MLP neurons of a small language model. Each row is named by its layer, matrix (gate and up: input weights; down: output weights) and neuron, and shows model dimensions 0-127. Each number is 128 + 24 x the weight over its row's rms, rounded and kept within 0 to 255. Numbers have three digits each. A neuron's up and down rows have the sign that makes its largest values positive.
After each neuron's rows, "fires on" lists the tokens most often at its 100 highest values on Wikipedia text that the model never trained on. A number after a token or word is its count.

L11.gate32:176132194123122098127124125109139149160133139156097139123186162179161149126108113073134109130095114161080100145136125131088124115083114127148128127115140145154103103131083129173157158129112121140124133154125105115118151126121153128110141107135119135111143123162116072154147166141169144104142137140128117105142143130187117118153107155112108147079117127106110125112159114111097117162169
L11.up32:134154178105137076101130126137126151133143138127143134125117155134128147142107094125124106077107123173132140107139156106106123112104125120128140107126148159137142142112139098118141151142141157139124144117149161139156086129145137123103148125136137168130130206166164119150094128093151177105125100109148128155120093151162135173132109118130123111121061096081126138135142155078108132081149
L11.down32:091117117135162104089126092132130102133124102116146101137128143125161098131133134163108134129087148097082150134171137148148127158100121108189162138107122124142090137133098169132151110101118129131168121107126129163072107117102119138112083202124108136137121124097126118103131151135177131128127103114080082125165148114070153101149103149138149148143184132173130120140123143137156126135106
fires on: "was " 85, "198" 8

L11.gate58:146115123128134128150134060118169135121142101089110102102178075128115159098123106119136099144158127170109131134113158137143158106161097126175167158115152175085139153099128140104135121112117099134155125124116087135107106121141130119137128127121177129122110160158081104161134131110134078120116204142085120151106133100178113100127105134109119155120139113149150180086145122127121111105139
L11.up58:130117142150143110168111078126160143127142086157141104103163121105120137120086110146120177088119069147106145118162099155125127083134119149088182107170114083097128143082143154110110111128098153118166112145073112154137121107113116146123140132128151112137117171119112115122117144123098159106147113122146135143141123097145114155117147142137135112077089105142162149128155119123120148093167
L11.down58:143113137136147109151170152131150093140168153104132128147111132123151139139139142101133104112129127094096121125070154119127094148099109115173127093129119137122125129095112168094124135133120146134134121099168156115100130154110126114141141243139138095110104112155094139181130149141108113107134125141087125130165129117134115093114147113144142072173140140128123123138122075114106116152191
fires on: "be " 21, "are " 17, "was " 10, "not " 8, "most " 7, "is " 6

L2.gate14:171103111121106121069157123113111097129167161102112118146139121116137143096107116124107104126125111141092145149107121122116127084121107130131187113130123147131106137108120143154113130162124131167145131107097105129148091104162128150126161101140126160121112148112122135134098141117126134181136158153155161157131100166175141120121087122108101130144171121161110102130164128104137146110154
L2.up14:111112147108093124074115109120131143144140121114136151112139153144138138118113165137145144120110109130171085133132093086103098127107179148145134154138133124141169090070133127125083136132127202127133131099138127165187088102126125118150184130145167119130122148130129114153135096108136112132108089128141086147096131131172169119134116137069111115150105063090143139154115110099111104106149
L2.down14:131125163112135112159128129118140109127143098121084125145156156151151122106117124128155108135130108128185123168150109092079108141121165076135112121138142134123105096111123113143126105160157096134120156099111075164098140130153117136107143204123147169135162108106138106189121132143116109163113116155108138172130094122156127118131129129118144117180139087079119127107095140122125150133143
fires on: "\n\n" 66, "ber" 15, "he " 7, "He " 7

L10.gate343:122142138121132120140098116147093109151119150077118128150119105117088089122168127121124122068129129123122175080156144109164160125137138066129146129097090175115175095151130104126105121135121113146138099094116140173119127131186138140155140139118090145149152103119123114123133138103114139106076103121108124107126155140093155103156123123156174143141151126128154185128132116170109127126108
L10.up343:107115083127136137125117123132084165154149138133122136130108131120097115135143125142135134114100084137128137096138096143148092134120135138146147133120124119121147121147132115156144119109163121154095164171123112165140114134121135170169212119148163162086129157108134108082124125138109155116105109088139088109134105113174121133171092119136144143104073122123124155094133145108130122094167
L10.down343:115168145180105114136172116158114185145125125105119111149089143078089129137119166087126130142153141138130101122113156141130151137146107094150105162137058146140082127125142146124168145109136122064134103105102115131146113134131092132106124125169120159102177162102137117137154131166140134133102148137143149128115108154071158119118134148133085139135143120134147156141101160120127135147109
fires on: "a " 30, "one " 19, "each " 7, "per " 6, "an " 5

L3.gate110:174115126104098136120130164099101144155165170069145131071159097127130125092167079085134105140142141129149124139129145133138111131114137116125179111124109122125111072146139162101103110145155165129115136152090103175150097142118109142187130100123114124167144092132114113106136150104139152135174112138126137144123124120110117165135149145143113123132154120147121151120140104120105119159181
L3.up110:131120126120144118129157147116156116123137129116151126092101143117154092135101151107115098121118210117131164113116129144192123146102109132105113121053108143128130145102147075122105126143135136141110112145157184129111128109125137113112120137137098136149120127158147121141174143108140107121138150117135120118097121134119182091097130112091088114160152126118104178116114163096164148116126
L3.down110:112114164091126149085125127146074127132144141147158166128125133137140128148108104092116120106133146140119141151144125132175134144149131103101154107109143135153102128109139075109169152136121108165118094151170144105107169124117152126092121128147114103066111103122154110126132152101095145125117162145145131124097139122130118111093111162114099112122123127120118119122036164120109139112111
fires on: "out " 25, "up " 20, "H" 11, "y" 9, "le" 9, "m" 5

L11.gate104:154163164140178131102136134087153149108133151146101155139117160113161135090140126126111134132136136103115100139156113125086150136149117119135139145156137151149107126113098111181139126096156127159120126097088149076163137132122103120142131123085134189104124066113127121150170164150113120107128101132148117142137130100142131144150118121140132123095121162114044137125126130105086124171171
L11.up104:122154184122166112147124108091147153053129151096165143072165103172121126084134165113108124151141124135106122155126135164136187128136132138152149128121149091124099139088153141126147082153121140127152112099112129129124105139154148093105133148153135168142114111101147115142135154148131128124099102124142053150111136124137159081147125144122148092182162121131114104118101152148085130119136
L11.down104:130139139137123114113135095122095143125107129088142207153140187113145112143107096145159112140092116126083113113107108116101112110124125116189166136117173098111116133125165150114111113111095128083145146108150134095116127155120093113146133156093131177159122117122116108131175116111114126130093157110101164122136185130165105062117096146105183107125139164162127134130127127151119146149119
fires on: "is " 46, "also " 8, "was " 6, "Bal" 5, "Mah" 5, "Is" 4

L11.gate180:120105130182170165117108087117134119133155105092124098158119126122190119104095126097123133115102105136150162118094123136134168116152110138138142141131204126144100132104134083127136143104130105112117174132085100125170132081127117139111161150116184123134114131133132125103113116100125142106142123122127122100167145131142130127143131118137131077150159111129076141118172135124149121131103
L11.up180:118116156132157156104134132118112127153110091135102096126177127114100113157110158096124120132111109093134152115079130125131179146112145118132140135179123128144108105132143133169101121117130106120130161133147140095172124162121140165157100119119163133126123123118123100123184118165121124127061139158147125088150126113082124107168127124186133125138128159148121108109158114094135145091104
L11.down180:142165109094136119168165125116111157090111094166080062140084092147158095099098114103132123131091159145124193142139133167122120109136106193127100126135133098129149131116125093143105161134138122112150120109113142136139137083153121115128147128128189125126145115161149144122108097126104145155131186138116093119130084117163109083105123104123120153154116116156119146152097131127168132163147
fires on: "| " 64, ", " 13, "and " 11, ": " 5

L8.gate5:110138152097117113121156132127152105126141111119132130083162114132129052189139107143112162169100144181114137139122174101147135116148149109151137116148111122156127118110111150102118076092101113096115157086114128163124092112142103139123109116144116140109105083152161119125150088134148088133149177167149118131101149164153148133154116093149104147080130134151133163142131141123152108146104
L8.up5:116131112139135156128153131116156135108129165172107183139154135133173098138119095118131170120152136148096131144136181125124110111145122123166100114137119116139090170133107104102133111093108131171115072118136134152152148124131146121113123135082139091093139168133112124116178112103085132127112115150119156125127085165150086146099105111136130113127139105066103158168141130101115146118097
L8.down5:121112149138146148121106119109146125110134163181083138127166098095150140142124106092141134151124156179120158142161173151140116139103154165135090142122114106112126105122140132060098149116073085103085093142154158160143116127096128099137168147144147136099117120108135121105106092110136108181092132114136135104140151130118141140070127110160140123105115134089117150132154103099118142118154
fires on: ", " 55, "Gabri" 4, "a" 4, "Armen" 4, "|---|---|---|---|" 4

L7.gate323:149116170167164126177101162113074127147172117136114105127143135119137098112124100138089099093127130171089183104130155139118140103139142064153135127129153103147093116079113143089128099098150136125172125155131124161120105140092121164144118129116150129147171140137107131125171129146108140118146126127107107143176142127103172164107154136159140112152106121105146122105154078115116120114136
L7.up323:128143100131114136118136106145093143122155105148120125125172128131100178093119145127142128103131132158119155145132130082117083109153107137129152130119139145078123131109146094141111133104103124143155141139102117139116108088112147128092147134120135123160128137076122137145099116130147076125202108126137091153123145159148171126115149138101148118110137113142101138092144138125126119088127
L7.down323:137144090188102109123097129156130102140139123133102129178130174155148079143115089122112114119134102109104131132095139116135138113138138105150104142141118138101058120084121165128140156152126138114171127145126116162178108087085160126126171146110144117160149144112090094114105165115107095081113179154117110110173099140145135097124147133133094121152115109154116107142163134121142151131173
fires on: "ally " 22, "ly " 20, "-" 16

L8.gate58:144107132124184117122107115153143121116141092062112113154114115128122116086090146133093142142177096098166115116107172180103134102149153114119161118140143135152171124138122145106145130139152112130130126150140129102112123152120107131126115128117113107139146146132153118135147103105152083164129059189141097144115101104140141142101112140123130109143114139136100140154161124127131135132097
L8.up58:096119148116170155141095087103170158133099122111128138126149140111148117105133138081096090151156123148130119142123129119151112074116130131163160134163126122119088088113124110093138148131168162131109127133130106100161143164114108167144132107100108094116119118127155111128140145148167119175129110124127094107137095134109131181083142156135147123130082091118155107134138110094153098170129
L8.down58:134162119139127182120108124117148124104159114100099092118087138109109112128127137194151133136112096139146114164066121183142140137144102099117130105137113123184106079113115102179136126134101145129122112123126140146131134106127169110133114153115066129143108109130172119128106117104133077131146109144144131120120125124110139127167157135103130117146081141112129168177162151132137171169131
fires on: "á" 28, "ó" 16, "í" 4, "UK" 4, "è" 4

L11.gate400:128100098149133095172121134156177140149126111090187183081207176120149108120132113127130177132148145179110098092100142122135157117136125107136104149148104150112114130115150131093150129125140124118135145130120142152123131107121121159119076092125130063126143127148084107155135120145117146103148117119158123157100153100140157151134100130122113105132116083131082124114105089101086146096154
L11.up400:152132110128124100100136093119122112132156139109146158058164163117095152128125080099122125128093079144093095097122160133110169161138147128148146130155105104140103152127090120112120161132143141145158146096138113147125108131124142136175089063171105165152113163130107150139128124094104138112154075107142108133146120130120157125150112131125126133158152130131093126128134142160099170107137
L11.down400:140118134159090130116117146131156155116126134131131086151073117133126125108128179121138147142091151097135121130126121122134140130114124117146122133098122130119178121112167149148118139123136113115120121182117116108107112109117089102114121255129182179113121079091120101124113146135136172134083114145129133113153108141121140119129134104120180137095168140142141113140149139119132116115141
fires on: "was " 38, "\"" 25, "'" 14, "is " 14

L2.gate355:146133192136122120151140128128136151131170140090082134155125140121141107132131113138117120136117122129062152094143158135113069116135107067131142145172132137119110125146104106130118131099106131145117122152121124137112083169082092128165165106133125116117158116149135158112141124128122113132102101129157103112145125115185173166154130114168133185115105126116118130145164086098142150147128
L2.up355:125165132118094101093142077148105164130130145126125148101109107105147074136134111129116128121132152137183129124151137096087145154086131139151170122137125146103130096140139081112105156151102086095118157111148119130119131113138170129144110106133167145185092078149114102137103119120137130112130136142129110108121101167136148102094117138154129162127128112137131159167130128154154129158143
L2.down355:099166099122117158123150133131088120140123122097133109132142107161147145089101147131132123149169095125141127127118115105106111063156117070179135132140132150123135117133114094146123107154125165128122130142182096136144121115139167100164149126097124169124106137149136114100155090172149122161125125113101132131147128130149151132121119141122113119117122109104102120179152126128123117174117
fires on: "ly " 20, "ely " 8, "ally " 8, "ily " 6, "yl" 6, "served " 6

L5.gate312:146098148131154150128083130091073109162145106118122114109143118103148098121152147137140113135159115158109098196130130140135127122146159105156117124122186129106120120113103133138150125106176110186117181121103119125138095166161145174147149120141114124129155112114198137125124135095097172151141088184130128140112110102153123133129138102137131126127167112104126146105148115131138140142124
L5.up312:130123128116178167111157050124096131105131115090176104076158124128111128145135135133139115137083133106085146100145138150161114176145158121158139153121105140086123127122154157100160142123174115130088126134176115119124135113137117140127084126102097131144125150155143126120088131115126123137090121113070152148130156127115145121096122105111112171131180141132132146133129163100109120138135
L5.down312:089108112097136133157162115101117106115146125115159150131113116121146124108128128112176109155124141122141121143102146089133145125152118158110144067127136142148152158129184126118130091142187077111099151098192119103106117134132085138110094173165137081131135090123125113095133101133140107133086106125151122179116183170118127142122121142089154139160168149131108117145094151117127075109126
fires on: "m" 16, "le" 15, "inter" 14, "ef" 8, "syn" 8

L8.gate40:150115120112134141163113106127117117099139152148146134145124118127121141160111163083141135117116155174131183132131150150111113171115118144106121152138131126130137087124096124126136126104108087118139113131110117125107107150162144160105133119060133156103141161117144121131150131138137079122156128110144143132150125175174104119130128090145132109118120101121101135112168125110117109102056
L8.up40:121155168119147122122177133118157158124110081159127135129163110143153163182119131125107132105114105087104133131169141082170121141134116124193135079149117143133108104114119096102148105130126147111129125069147150103093161117152138113162073144126141115096116119121156118078128091138087144122133154159143139140142129181123131094138120118158136123135153115073130127158119137135168122101112
L8.down40:081158176072140172113144081111128131112162063171053126153129071099168109152170093100116114143104141128106148180159122135161140118184131122131117105119106125092133101111114115144123091121088121116118087119156154141127144134106148135139145120135154092117148150139135114118136129105129161156112134142144136152111133152146137079123102140081123169129121110137156116137170155144173159138128
fires on: ", " 82

L11.gate299:147122111122102112130115138162106147194136136129131140131094125076120113165142144107117116124123142112141155099145107176108149134133114133111161161090162164143094174117137142111119098096132118111100084127137142135118110155149152115137127132149105142111145152176127098153090126115114095103149149106098142109119104096074139121171164074147115102130146138110121187125115134140090120144149
L11.up299:151116110129126116155145154104115149154115155132088115134136127105153091108120111105103107091093094108130142137108104118114129135141124123121149128133166198175125142150163102139138155127142154113120095120129139097180114123087133164093204133136109141129108158079150115170121141118109109166098119122138130111129108084131120137160135096124112129137127120093128122155127133124121120120174
L11.down299:143131137142115118146154106109146131117108098110111109143121129121098120136197108105107085081137099137102113135141117173156167176141119088110121159112111162077135135122163128121139121132171110124121123096128111139137162085179144129099092130111128161111098087176135158109145137149149119120129183128064131087136161122103149105136124132139144107096131166156130123174109154104124098148098
fires on: "a " 44, "one " 13, "an " 5, "ac" 4